Weights of a small transformer language model.
Size: 11 layers, width 384, 2 heads of 128, MLP 1152 tanh GELU, vocabulary 8192.
Training: a variant of Muon for these matrices, 630M tokens, 9000 steps.
MLP neurons of a small language model. Each row is named by its layer, matrix (up: input weights; down: output weights) and neuron, and shows model dimensions 16-143. Each number is 50 + 15 x the weight over its row's rms, rounded and kept within 0 to 99.
Before each neuron's rows, "fires after" lists the tokens most often just before its 100 highest values on Wikipedia text that the model never trained on.

fires after: " the", " a", ":", " ", " |"
L2.up763:89 68 48 45 51 43 56 33 32 58 35 47 38 70 41 51 45 68 33 59 55 39 43 39 58 70 33 61 52 45 60 42 44 08 47 42 59 66 37 46 34 33 89 45 53 32 41 39 54 58 56 53 54 84 42 43 51 47 62 36 61 37 58 43 62 34 52 41 40 62 57 33 58 23 43 50 42 40 18 35 56 35 60 49 81 58 42 41 43 38 61 37 56 55 46 34 25 60 72 53 38 58 37 53 23 67 69 59 67 58 37 38 35 33 81 32 41 46 44 03 37 78 48 43 38 45 57 62
L2.down763:27 37 61 46 50 38 49 45 35 44 66 49 56 40 69 35 35 35 59 43 50 44 43 34 80 56 49 79 56 54 47 48 40 46 44 50 49 45 75 60 69 31 15 60 48 25 75 63 49 62 48 70 70 20 43 58 37 35 54 39 32 49 36 42 53 68 76 44 65 42 43 47 63 70 24 51 32 44 63 70 53 64 37 60 19 51 40 31 31 57 19 57 72 67 19 55 69 46 50 39 31 60 54 59 59 43 59 47 81 54 61 52 66 42 18 63 59 41 42 67 43 44 67 64 40 56 50 51

fires after: "1", "2", " for", "3"
L4.up320:37 70 59 60 55 49 51 34 41 39 66 19 59 29 40 38 49 72 47 55 57 45 37 64 72 36 25 85 57 42 73 33 31 55 66 59 47 47 56 41 41 22 45 54 56 38 17 50 33 77 39 64 36 42 42 73 40 49 23 46 44 51 46 67 57 59 50 53 51 34 78 56 64 40 35 36 44 63 66 56 52 52 37 35 34 58 41 31 67 78 68 51 50 54 61 73 54 74 36 60 41 24 26 29 70 52 41 55 40 66 47 56 45 50 38 61 65 49 62 43 27 44 45 45 54 85 58 55
L4.down320:49 40 74 39 48 72 41 40 70 53 61 53 49 57 51 33 55 30 43 38 46 41 51 30 34 41 48 33 65 58 26 62 69 37 44 27 75 71 58 41 42 49 38 63 47 63 95 58 50 49 46 24 70 55 44 43 56 48 61 58 67 38 53 22 55 34 73 73 46 48 24 50 65 47 83 52 48 58 58 54 53 33 47 54 77 58 45 70 32 69 16 60 36 57 43 47 53 48 61 39 32 70 76 73 66 54 46 48 76 47 36 45 45 14 46 53 46 53 51 53 46 48 65 47 39 50 56 73

fires after: "\n", " "
L6.up749:25 45 63 37 68 42 74 44 97 50 68 23 65 42 77 59 20 44 62 56 52 48 52 47 54 63 69 36 42 78 54 42 59 70 59 33 79 42 61 66 28 26 51 30 61 50 48 07 52 32 50 53 43 46 30 59 65 41 38 58 50 46 47 57 51 62 60 35 51 81 99 64 43 21 35 34 56 44 43 56 36 43 67 51 28 38 57 20 35 22 58 23 45 67 36 71 35 31 35 62 18 52 67 48 48 12 79 20 32 42 48 51 36 52 34 27 42 63 47 30 61 46 52 49 54 44 61 65
L6.down749:34 59 46 68 66 48 36 51 21 41 26 49 17 51 39 26 23 40 50 58 56 62 66 60 62 45 41 74 48 30 31 50 23 21 54 41 43 58 50 22 60 56 53 69 32 66 39 83 55 47 31 39 58 56 68 56 55 47 79 60 61 19 48 53 51 48 53 40 72 46 12 45 48 82 39 32 52 56 69 58 70 50 71 39 59 50 38 73 60 23 51 54 54 56 49 31 70 73 78 50 60 44 58 38 36 48 43 52 40 60 73 51 65 59 35 49 37 57 58 67 31 26 46 36 46 52 40 30

fires after: " ", " ("
L6.up745:58 54 35 52 41 63 42 41 64 37 52 58 61 68 57 25 44 54 37 45 56 32 50 45 59 46 38 29 52 71 49 63 23 51 67 29 39 36 27 60 41 65 33 49 41 36 33 56 58 43 42 55 46 39 57 42 40 58 40 35 55 50 43 39 55 60 24 42 19 45 79 44 71 61 36 30 77 57 35 70 69 81 58 67 63 59 75 42 35 69 67 56 50 53 58 46 39 47 47 55 76 68 48 52 35 25 52 73 58 29 27 45 59 35 65 42 52 47 68 64 72 76 50 60 54 44 57 47
L6.down745:61 37 61 52 66 49 25 52 57 50 49 63 69 41 56 77 60 68 48 62 27 57 58 57 53 57 52 61 41 59 68 38 73 49 42 42 46 62 53 58 58 13 46 54 45 59 61 41 68 58 70 35 32 94 58 50 44 30 59 53 45 56 58 61 43 54 49 48 81 60 39 67 47 62 23 46 44 59 46 41 45 33 55 51 73 37 35 46 67 31 84 54 41 57 41 53 44 37 55 26 37 48 49 14 71 46 39 84 44 35 69 66 60 46 61 60 73 53 39 54 51 40 52 40 55 42 44 69

fires after: ",", " and", " |", ":", "-", " of"
L4.up539:44 64 51 27 62 37 38 59 46 82 49 75 44 56 47 83 19 89 62 36 58 42 48 53 59 42 40 65 64 70 53 22 29 72 51 43 50 35 47 59 39 36 48 68 42 55 62 28 53 50 76 29 78 43 44 55 49 71 30 39 28 60 51 62 75 51 67 79 70 38 67 32 47 56 49 68 45 77 44 47 47 57 59 70 68 51 55 35 80 40 52 24 28 62 49 22 44 63 64 74 39 45 37 50 73 53 54 73 78 66 45 40 55 40 27 41 42 60 49 48 21 43 19 35 39 46 57 39
L4.down539:38 42 42 35 30 47 28 41 36 32 51 29 74 44 70 72 55 38 32 45 38 61 63 51 53 65 71 42 63 36 62 30 74 51 66 37 59 50 54 55 61 55 52 42 45 28 54 18 56 53 30 36 44 78 69 27 62 39 66 49 56 66 47 50 47 21 43 52 60 57 48 55 67 46 39 41 35 50 57 65 36 80 43 42 71 50 38 43 24 37 45 49 33 41 53 52 72 39 50 46 61 48 29 54 35 50 45 38 33 42 61 59 52 53 58 40 60 61 48 61 62 42 58 47 72 25 50 49

fires after: "9", "1", "4", "8", " in", " career"
L4.up436:69 65 97 69 63 27 61 32 74 37 44 38 37 83 55 54 59 32 51 58 42 46 74 36 75 53 87 55 50 65 58 76 37 58 25 64 50 37 68 38 54 54 44 45 73 56 37 29 64 64 26 19 32 52 53 34 33 53 52 82 80 41 70 44 43 52 62 65 56 48 58 57 64 51 55 37 69 57 45 53 63 68 44 49 39 44 57 30 59 41 35 55 48 76 39 56 50 23 65 48 34 51 48 51 49 66 43 63 73 49 43 51 78 51 52 31 65 38 67 44 22 45 47 50 59 56 25 57
L4.down436:35 17 30 43 30 71 37 91 29 60 55 43 82 26 49 10 23 56 71 40 47 89 40 53 49 50 39 41 35 39 19 39 51 58 53 39 28 30 42 84 58 31 50 52 24 49 39 63 32 34 80 72 76 43 43 42 50 42 42 40 27 38 40 61 66 21 48 34 59 53 45 61 36 59 38 67 54 64 41 48 29 48 32 26 56 66 35 54 41 47 48 51 50 15 49 36 44 66 55 59 38 51 43 47 70 45 61 37 75 37 73 51 38 62 68 61 42 29 36 49 57 26 53 48 67 21 65 57

fires after: " ", "\n", " (", " |"
L2.up22:53 77 54 43 20 23 46 51 47 80 54 48 67 69 66 14 62 39 65 90 50 46 48 51 34 56 54 56 50 49 67 62 36 53 54 25 53 39 39 37 27 40 69 48 76 28 48 40 41 60 34 47 63 63 62 51 35 22 84 58 41 59 54 67 20 49 04 59 44 50 70 59 70 69 24 45 36 61 24 55 64 52 37 63 48 51 69 55 40 42 55 66 70 42 52 26 55 68 64 60 25 59 61 30 55 47 45 55 54 44 66 61 25 41 36 43 36 75 46 36 68 46 54 45 39 33 56 10
L2.down22:49 40 54 48 60 46 36 67 55 24 61 76 49 35 46 89 42 52 28 40 51 53 67 29 38 50 37 53 46 65 56 49 84 53 50 48 44 34 61 60 67 47 46 55 40 52 38 70 68 74 51 77 66 64 28 58 64 85 45 52 62 19 46 52 54 59 43 45 59 33 42 41 16 51 39 92 49 54 27 77 23 24 74 50 61 53 31 32 42 60 60 35 36 40 27 63 38 49 66 70 63 61 36 53 59 30 47 52 58 64 62 50 78 54 44 64 49 56 72 29 41 45 45 41 53 46 30 69

fires after: " ", "0", "2", "-", "4"
L2.up501:64 24 62 69 31 40 42 53 50 46 39 51 49 46 65 55 28 23 47 37 45 52 52 84 54 29 47 44 42 46 51 40 30 85 43 42 64 37 39 50 56 50 84 17 41 56 76 37 39 51 27 44 44 57 38 52 39 70 65 47 48 58 62 73 55 62 47 36 57 45 59 30 21 40 40 55 14 52 44 75 63 50 38 47 56 50 28 71 75 61 55 47 32 39 58 65 18 60 39 59 31 54 29 46 31 49 53 44 56 10 54 70 54 41 64 39 54 29 38 38 49 55 53 37 58 52 59 52
L2.down501:42 69 50 52 73 53 58 52 27 56 72 53 64 58 52 39 56 62 64 57 54 71 47 30 33 45 76 53 43 48 32 61 69 18 45 47 47 54 68 34 19 66 20 86 26 61 39 56 50 60 64 52 50 62 42 21 51 28 32 68 58 40 47 33 70 55 33 65 53 46 35 58 64 69 38 27 86 39 46 41 68 43 80 43 42 34 66 28 25 40 37 54 57 57 52 39 62 27 65 59 49 41 72 42 71 31 50 64 20 87 60 32 55 64 38 64 46 51 59 60 42 36 58 61 42 62 78 45

fires after: " ", " he", "G"
L8.up802:69 66 57 33 41 64 74 53 59 73 33 20 50 55 52 50 56 42 22 55 30 40 70 48 49 51 47 56 34 62 71 11 52 66 45 59 68 69 46 47 48 44 66 47 30 57 52 61 23 30 33 36 35 45 44 34 48 47 55 52 55 49 71 53 31 32 34 44 59 42 43 72 60 52 71 44 79 49 39 47 45 41 39 56 33 53 28 40 24 58 72 64 47 54 36 39 45 42 41 33 53 27 22 43 41 71 51 89 49 42 51 50 38 61 43 54 23 56 68 39 48 42 46 57 62 61 67 78
L8.down802:66 16 43 58 66 27 24 32 59 09 57 86 59 55 57 38 43 61 75 26 38 48 50 46 18 49 54 37 53 63 47 78 61 75 15 50 15 57 63 31 43 63 27 37 51 47 40 41 59 50 54 55 36 47 38 48 70 86 43 52 48 41 33 38 63 84 81 62 37 23 62 29 64 56 33 64 28 44 32 81 41 64 64 57 72 47 51 80 70 75 63 53 63 64 59 66 74 50 48 70 42 37 46 43 53 66 49 77 59 45 49 40 61 60 68 53 56 62 54 61 41 52 50 42 28 34 48 25

fires after: "3", "2", "4", "5", "7", "6"
L6.up851:64 27 64 65 57 44 66 41 57 54 56 50 60 29 59 33 33 57 25 26 63 39 39 53 43 37 47 75 69 59 51 49 61 45 38 31 58 55 32 43 81 33 32 89 34 67 45 32 69 55 61 46 50 50 47 43 46 40 44 47 53 55 40 51 43 68 47 26 62 40 30 34 63 40 23 51 48 55 62 57 48 79 46 60 38 31 75 34 52 39 78 34 68 66 48 95 52 49 69 73 39 68 73 34 42 57 49 47 99 25 32 34 70 27 57 30 63 54 32 25 47 70 65 46 38 74 57 47
L6.down851:36 57 36 45 49 58 44 67 41 32 53 52 55 43 35 60 75 30 56 27 30 13 48 22 56 59 44 49 42 30 38 36 82 39 67 37 65 54 62 58 51 40 41 24 47 41 49 57 40 75 69 55 68 62 47 29 58 40 75 63 56 49 41 47 47 82 61 65 67 41 32 43 54 48 70 32 42 38 46 37 59 42 62 46 69 61 53 60 52 60 45 44 09 44 77 30 25 72 51 50 56 67 23 50 58 28 39 19 66 46 35 64 32 64 45 59 39 58 44 41 63 40 39 26 39 54 86 63

fires after: "\n", "|", "-"
L4.up866:56 45 63 63 68 51 62 59 55 40 56 41 46 47 30 38 45 53 45 45 44 60 48 47 59 47 59 45 75 74 60 57 64 59 73 71 45 67 65 35 45 50 36 68 48 63 53 38 28 71 53 63 49 44 43 54 26 36 66 40 49 23 52 38 35 36 53 60 31 70 80 69 67 76 78 53 69 48 59 45 37 34 37 35 38 63 58 43 54 75 50 65 65 59 40 80 58 64 47 67 44 37 72 51 51 37 38 21 34 40 75 65 19 28 46 63 38 48 47 47 46 38 40 52 22 56 59 59
L4.down866:71 46 56 49 36 55 47 60 40 30 63 73 58 32 50 70 38 40 58 37 22 24 54 73 63 62 60 57 60 28 64 40 43 50 31 52 64 45 42 57 72 75 41 42 65 37 51 41 82 40 58 50 36 42 62 33 47 58 47 33 67 60 50 55 54 41 65 38 45 14 65 37 48 50 58 58 16 61 48 66 56 63 63 65 46 57 45 26 50 34 50 28 25 46 25 22 49 28 58 48 55 70 43 61 54 68 67 47 57 38 59 44 58 55 46 68 37 66 87 46 51 53 57 58 77 38 43 56

fires after: " ", " M", " comp"
L8.up205:52 66 57 48 15 60 49 42 50 53 66 46 40 49 87 27 33 67 55 70 00 35 66 55 46 77 62 73 70 47 59 45 56 45 66 39 71 63 60 41 24 17 55 34 43 43 71 50 36 43 61 53 64 62 38 40 31 37 54 52 55 32 22 34 60 66 70 51 53 46 49 37 43 39 38 46 51 40 66 47 38 42 57 41 47 54 30 48 55 72 77 45 49 58 66 56 40 78 80 76 24 63 50 44 25 61 47 52 52 43 46 46 31 39 56 48 52 44 44 57 37 19 44 44 36 24 72 45
L8.down205:52 57 60 55 66 29 34 34 36 54 10 58 25 76 49 67 89 56 40 39 52 50 35 73 25 17 33 61 41 55 36 41 59 88 55 62 66 68 60 38 51 44 63 58 35 40 35 63 64 45 58 52 49 36 23 36 54 64 52 83 54 58 66 42 35 40 55 46 43 33 36 53 51 90 39 64 48 65 46 49 41 54 59 53 64 66 49 51 47 19 41 60 31 66 58 24 41 57 43 41 81 64 41 62 79 35 47 41 55 34 65 70 67 39 81 81 56 43 53 74 60 49 47 31 58 60 45 55

fires after: " ", "\n", "-", " (", " /", "1"
L6.up956:28 38 23 49 44 53 87 44 53 56 67 43 53 28 38 74 57 50 58 28 76 37 84 61 36 68 29 68 44 68 57 48 46 43 55 30 45 49 57 56 35 46 61 58 52 52 48 47 45 66 63 60 60 63 51 44 53 49 74 24 62 53 15 70 60 57 49 52 79 41 48 84 47 54 63 55 53 25 66 36 53 36 49 47 58 70 68 57 33 83 54 33 52 64 39 51 69 36 59 08 36 57 62 49 62 55 61 41 60 47 34 41 68 50 59 73 67 76 37 43 82 36 55 44 55 41 63 53
L6.down956:34 49 25 33 53 45 26 69 38 78 40 31 39 43 91 41 71 59 50 61 65 52 58 64 42 44 68 65 57 43 34 36 54 54 48 60 66 64 47 72 70 80 38 21 65 36 60 60 40 64 38 51 67 36 49 53 43 43 56 40 61 65 66 61 35 19 61 45 44 29 30 65 48 52 82 40 39 65 50 74 46 49 53 41 18 33 60 33 41 40 21 51 49 33 44 60 62 58 45 40 39 20 50 53 45 59 67 66 42 69 60 59 37 54 38 49 48 75 52 23 41 83 48 40 55 38 70 51

fires after: " |", "9", "2", "1", "6", "n"
L4.up1093:67 30 68 65 49 42 51 57 20 06 51 66 54 57 51 29 71 51 56 71 21 56 55 43 47 35 69 74 46 53 38 40 58 20 37 64 62 75 25 60 51 56 73 51 37 60 64 42 42 38 73 27 53 51 67 71 60 72 37 41 62 54 83 46 10 56 83 13 40 33 29 54 46 61 41 35 53 68 45 51 49 78 62 31 67 31 61 54 51 48 47 45 67 31 26 64 48 37 80 64 71 69 60 53 63 41 54 55 67 50 31 25 97 88 50 55 52 29 49 64 36 34 36 74 62 74 50 58
L4.down1093:73 74 28 56 60 43 52 63 49 71 44 58 54 35 56 45 46 45 65 26 64 50 36 72 51 72 29 54 53 35 68 19 49 52 40 38 31 24 60 40 45 48 51 47 29 43 60 80 52 63 29 82 45 73 46 46 72 42 58 64 20 41 25 52 38 27 37 64 32 87 49 68 23 72 48 71 84 27 76 46 40 20 54 58 61 79 33 56 48 53 39 58 36 60 79 44 69 61 02 50 67 38 68 52 51 43 44 52 55 50 57 63 17 18 35 49 64 49 42 13 45 56 67 59 41 38 45 56

fires after: "\n", "===", "-", " of", "==", " ==="
L6.up108:31 53 40 38 71 44 65 38 54 85 67 57 59 49 56 50 35 45 45 44 79 55 50 53 34 52 28 52 41 78 56 63 43 58 45 48 71 38 31 49 55 32 52 59 35 47 72 40 46 33 57 41 34 67 45 55 43 71 64 80 42 24 67 38 25 64 44 60 54 41 46 54 65 50 67 40 64 35 56 38 62 51 38 32 45 60 34 31 81 25 16 34 59 56 43 56 56 38 46 39 50 62 58 30 50 45 00 55 54 45 78 48 49 42 59 61 70 50 45 59 38 40 49 38 51 46 35 53
L6.down108:44 28 21 56 35 53 56 39 74 39 39 49 41 62 49 61 68 83 41 36 20 42 60 53 32 70 43 55 54 30 58 28 52 53 35 59 55 57 65 45 49 42 43 20 74 52 45 86 54 59 28 51 45 27 39 59 52 00 43 48 44 63 54 31 57 41 64 51 60 73 53 45 60 75 26 61 65 52 34 87 51 51 50 42 59 47 57 43 47 51 65 50 63 40 42 73 57 21 68 37 47 57 47 31 08 45 38 47 26 66 52 57 36 58 48 48 22 31 71 27 70 49 39 64 51 45 40 50

fires after: " |", "|---|", "|", "|---|---|", "---|---|---|---|"
L4.up626:41 66 33 53 59 03 46 44 63 62 78 60 47 28 57 37 46 25 58 32 68 56 35 51 73 41 34 48 51 44 36 47 47 56 46 48 67 59 49 28 63 11 66 44 65 61 46 40 47 59 64 22 47 26 31 70 41 57 43 33 58 72 40 77 46 44 59 54 55 63 45 40 29 84 40 32 63 59 52 51 50 55 54 68 39 49 51 38 46 61 77 61 32 67 50 31 22 38 39 30 37 61 08 60 67 57 48 71 50 58 39 32 64 66 34 38 38 35 60 27 66 37 49 59 56 40 55 59
L4.down626:59 44 50 71 17 40 52 41 32 48 51 56 63 31 69 52 02 31 71 41 74 57 40 37 29 68 37 19 73 65 30 62 70 33 53 55 30 64 60 51 44 56 75 48 56 35 32 29 29 38 42 25 65 59 51 66 43 26 40 31 47 58 37 58 33 44 43 52 50 66 49 48 69 16 69 52 27 73 61 41 73 67 54 39 61 37 11 16 45 46 66 52 26 62 64 26 81 45 49 47 56 37 70 47 36 45 60 50 34 38 51 77 30 58 61 35 50 49 35 49 50 73 27 61 43 40 62 40

fires after: "1", "4", "2", "3", " the", "6"
L8.up1135:46 27 42 61 48 60 57 38 38 17 74 38 56 49 50 62 58 32 41 44 54 35 41 69 52 58 34 42 40 37 67 50 43 58 37 37 48 56 46 68 16 54 38 48 63 23 50 61 35 33 70 42 56 41 44 45 43 50 29 43 37 39 72 67 70 47 72 50 89 38 33 60 43 49 61 49 39 60 70 62 38 55 62 37 40 69 30 66 43 61 44 81 50 46 45 66 43 53 36 33 37 58 52 72 59 09 45 40 52 65 35 64 38 66 44 53 78 52 48 49 56 47 30 72 83 74 52 55
L8.down1135:63 68 32 70 46 41 59 53 56 73 35 91 69 42 36 72 46 67 36 48 47 60 43 57 60 21 53 64 56 61 28 34 52 40 52 63 35 50 32 30 65 39 56 27 49 68 32 65 55 62 18 49 26 75 64 56 50 49 77 62 47 81 54 45 27 66 27 28 31 57 53 35 28 57 53 45 67 20 55 43 60 55 44 44 21 28 73 18 74 68 63 19 21 49 59 71 73 68 65 79 82 37 59 62 39 72 42 67 67 55 78 31 72 64 22 26 51 57 59 63 47 36 74 37 66 19 54 61

fires after: "2", " (", "1", " professional"
L4.up212:47 66 51 36 32 40 41 48 59 41 47 48 35 40 38 43 68 60 65 34 24 56 29 77 58 43 59 33 37 41 48 43 16 64 52 54 37 56 49 31 36 47 46 50 50 80 63 36 31 68 29 58 74 76 51 30 52 39 63 46 35 43 37 69 17 61 53 68 44 65 49 54 42 54 51 43 52 82 48 52 79 50 58 49 56 41 51 89 45 60 59 67 39 30 32 71 29 37 44 41 34 44 63 34 48 59 51 78 36 39 36 57 60 45 12 72 52 42 60 57 31 44 76 58 45 62 80 46
L4.down212:57 49 64 57 72 63 28 53 34 47 57 35 44 32 35 28 38 53 27 48 59 72 64 81 59 43 61 56 73 66 29 61 86 24 65 41 65 56 62 82 27 73 47 67 48 30 41 92 67 33 37 32 43 65 64 62 51 42 38 56 45 83 43 28 87 50 70 41 56 60 78 46 55 53 71 76 49 13 67 50 64 65 38 17 52 69 42 20 57 57 63 39 43 73 55 51 43 28 66 36 36 41 72 19 40 58 50 44 46 54 58 50 58 12 66 56 34 59 36 34 62 52 35 66 23 64 41 46

fires after: "\n", " =", "3"
L4.up641:42 53 59 29 22 45 42 20 59 46 51 56 70 62 53 73 30 46 40 56 58 46 58 34 31 43 46 58 49 46 41 67 62 45 77 49 39 46 44 64 32 67 77 47 48 68 54 54 36 55 64 56 41 28 44 48 40 42 35 52 67 30 40 46 62 46 26 42 85 68 53 82 34 44 41 45 19 65 69 28 32 69 36 64 63 50 62 62 57 53 55 77 71 78 40 50 52 66 50 87 50 56 62 26 54 54 45 72 50 41 51 57 55 27 46 41 52 56 48 41 49 65 52 38 33 38 52 47
L4.down641:46 52 46 26 31 46 19 57 69 19 48 55 69 37 55 47 41 57 54 66 65 54 62 50 67 20 49 66 48 27 50 14 53 34 37 71 62 50 55 76 43 55 38 59 61 19 57 71 39 66 54 64 69 52 33 65 49 46 79 61 45 71 29 50 29 65 34 41 57 57 64 26 59 46 64 60 31 58 37 50 51 40 28 54 58 44 39 23 42 21 45 72 39 66 34 37 70 35 68 36 62 55 61 38 43 62 57 59 55 34 41 44 57 62 65 43 57 46 72 44 59 46 51 31 52 62 47 39

fires after: " ", " a", "2", "1"
L2.up106:33 62 41 54 47 60 48 49 59 66 36 43 65 60 57 58 52 39 19 33 26 54 74 65 71 39 48 35 23 56 63 43 74 41 39 58 54 65 49 80 74 62 39 45 47 50 34 55 35 52 35 37 29 70 34 51 43 24 49 48 60 35 43 41 50 64 29 50 52 56 50 53 59 60 50 56 60 51 31 51 57 23 55 44 58 55 63 58 67 58 31 43 54 67 72 23 60 47 72 49 70 58 66 57 57 30 33 63 56 52 50 78 47 45 41 45 69 34 56 40 33 48 55 45 60 69 76 51
L2.down106:53 29 72 68 57 31 46 52 30 29 59 53 37 36 44 33 38 54 77 63 61 54 37 32 38 66 53 34 56 48 43 56 22 69 64 39 43 41 41 27 34 43 60 43 57 44 59 38 32 56 41 80 64 51 43 54 62 62 45 51 66 78 44 46 27 41 66 57 57 30 60 51 60 29 36 65 36 47 71 57 40 82 54 56 44 45 52 51 40 35 50 44 44 46 28 82 48 72 32 68 42 24 44 56 36 43 62 36 26 62 59 37 53 53 58 49 50 81 25 71 68 55 52 44 46 24 48 54

fires after: " United", "S", " the", " in", " ", ","
L2.up1135:63 63 20 37 63 55 47 55 41 33 67 58 54 76 52 48 52 80 52 49 53 43 57 56 61 69 73 50 59 37 51 41 40 50 60 73 69 69 71 39 26 42 74 61 56 46 55 55 43 50 47 65 71 48 42 25 42 28 36 64 30 42 74 37 54 41 62 63 67 38 26 65 37 34 53 58 17 55 38 84 53 78 65 53 38 29 36 43 28 62 65 67 50 56 62 32 56 39 34 55 17 85 27 24 44 35 62 37 65 80 63 57 47 37 55 40 73 57 80 51 53 39 80 46 18 67 33 49
L2.down1135:75 65 45 67 26 47 11 55 52 33 43 48 56 38 49 25 31 38 49 69 69 68 66 69 24 63 49 39 60 53 25 31 73 48 47 47 15 65 56 44 55 49 57 53 69 44 55 86 19 63 36 47 64 49 70 77 52 46 61 44 57 39 57 49 51 73 64 34 42 36 44 40 23 22 44 76 37 48 79 53 55 49 61 52 42 62 45 64 36 41 64 46 59 47 18 64 57 55 38 34 29 64 23 36 42 43 74 41 81 35 38 42 74 51 46 26 74 62 64 60 53 35 42 54 41 39 46 21

fires after: "\n", " |", "-", ";", "|", ")"
L6.up55:56 60 70 37 57 26 69 35 46 65 78 69 61 71 41 61 63 32 54 67 40 62 31 63 34 41 50 34 40 56 31 68 44 61 52 71 50 57 36 32 49 37 49 37 60 27 41 36 22 27 27 72 49 84 72 68 55 50 58 37 52 23 36 49 53 38 44 49 80 64 50 65 35 52 63 49 66 25 34 68 73 15 46 28 74 32 65 44 60 43 44 37 59 22 66 42 48 78 55 52 21 61 52 30 32 42 32 65 39 57 47 53 51 24 54 25 80 95 64 60 47 51 62 60 53 36 55 70
L6.down55:49 46 47 73 72 73 49 58 58 28 54 45 42 80 47 51 44 55 63 19 34 56 29 46 42 36 65 56 66 47 52 59 61 57 80 32 43 54 38 57 58 54 73 59 54 75 56 81 72 65 43 49 50 58 46 47 51 25 67 63 82 68 54 35 68 68 75 67 27 78 40 57 57 82 58 44 49 75 64 27 41 68 72 46 42 56 51 64 34 59 71 32 51 45 82 49 56 40 44 57 66 56 46 53 63 43 57 53 40 63 77 47 45 38 25 41 61 39 57 36 52 36 36 38 15 34 66 47

fires after: "1", " the", "0", " ", "2", "9"
L6.up442:65 66 25 56 44 57 27 63 19 51 57 60 60 54 47 36 28 41 66 64 40 64 44 37 72 33 28 63 30 55 48 17 32 55 66 67 63 55 40 28 57 35 82 34 72 40 53 49 42 54 55 53 55 41 27 34 20 54 64 51 72 33 85 19 20 44 56 78 51 60 39 49 36 24 25 70 33 66 40 62 61 72 46 42 58 57 58 40 67 53 78 41 51 33 53 39 56 58 62 36 31 53 52 38 34 69 54 47 56 79 49 77 60 35 55 33 26 41 28 41 08 59 75 60 63 47 50 70
L6.down442:26 31 60 46 60 36 61 41 64 57 49 59 44 49 51 57 63 63 58 60 43 43 45 58 24 61 74 51 70 41 65 36 56 31 39 30 44 44 57 78 33 37 00 78 43 56 52 47 49 42 56 57 64 45 50 81 54 73 69 68 59 76 23 87 77 45 55 61 11 38 50 24 69 52 44 51 59 62 72 38 47 43 59 28 37 46 63 84 64 47 50 79 47 66 53 19 43 53 55 52 90 49 53 85 72 65 83 48 46 43 65 42 48 40 62 77 58 47 50 51 58 46 53 44 42 58 52 28

fires after: " ", "1", " China"
L8.up214:52 40 21 62 61 68 29 54 52 55 51 38 56 54 79 67 47 47 64 58 59 42 38 56 43 35 61 50 28 49 41 43 65 46 40 45 56 56 64 23 36 55 69 17 51 50 66 38 23 36 40 55 60 69 50 54 40 03 54 55 36 44 82 41 57 38 58 30 63 38 23 46 40 36 69 47 80 52 54 46 32 65 32 60 57 70 36 56 34 49 66 56 28 47 41 31 74 22 60 52 51 34 33 40 68 39 46 35 62 38 35 35 57 42 30 51 84 31 63 43 49 48 55 52 34 50 55 25
L8.down214:44 42 65 29 58 22 55 71 62 27 48 53 36 48 42 45 49 40 56 31 40 59 49 42 53 38 70 51 53 41 76 95 48 36 61 39 48 71 52 62 56 58 28 46 48 52 32 51 45 77 39 54 53 15 54 52 69 87 50 49 67 50 34 45 62 46 63 57 36 54 68 54 52 54 68 45 33 49 54 35 60 69 75 54 56 40 31 50 75 64 36 57 66 34 59 50 27 36 41 55 47 49 76 75 45 52 21 72 67 68 40 52 32 49 57 22 47 72 60 48 57 91 44 50 32 34 66 52

fires after: " |", "qu", " none", "|", " Ca"
L2.up455:57 39 42 30 54 46 35 60 70 37 55 75 46 70 36 59 60 63 32 42 62 38 34 35 57 47 34 56 64 47 58 61 57 45 30 53 40 41 48 37 49 59 42 64 26 48 51 58 41 51 23 63 50 26 44 52 56 47 63 38 62 54 43 56 39 64 65 51 37 56 80 59 39 55 64 67 58 55 76 45 30 52 42 63 53 39 79 41 58 44 71 31 54 53 60 50 47 36 23 28 86 56 58 53 71 35 37 68 88 60 55 59 56 45 55 30 56 53 79 51 60 60 49 73 46 34 46 92
L2.down455:45 47 43 61 70 22 42 62 47 54 52 37 90 19 67 51 36 28 58 46 36 75 63 41 60 72 51 14 25 53 31 61 51 52 58 40 37 52 40 63 40 42 61 38 67 51 37 57 30 54 64 50 54 69 64 63 36 38 64 58 55 30 68 61 41 29 34 46 67 84 44 20 46 68 51 40 21 59 46 64 46 41 34 33 65 40 43 41 46 60 36 42 46 44 23 35 65 22 57 45 57 50 40 36 27 78 82 22 58 55 50 55 67 48 60 89 34 53 34 71 25 51 42 46 57 30 81 36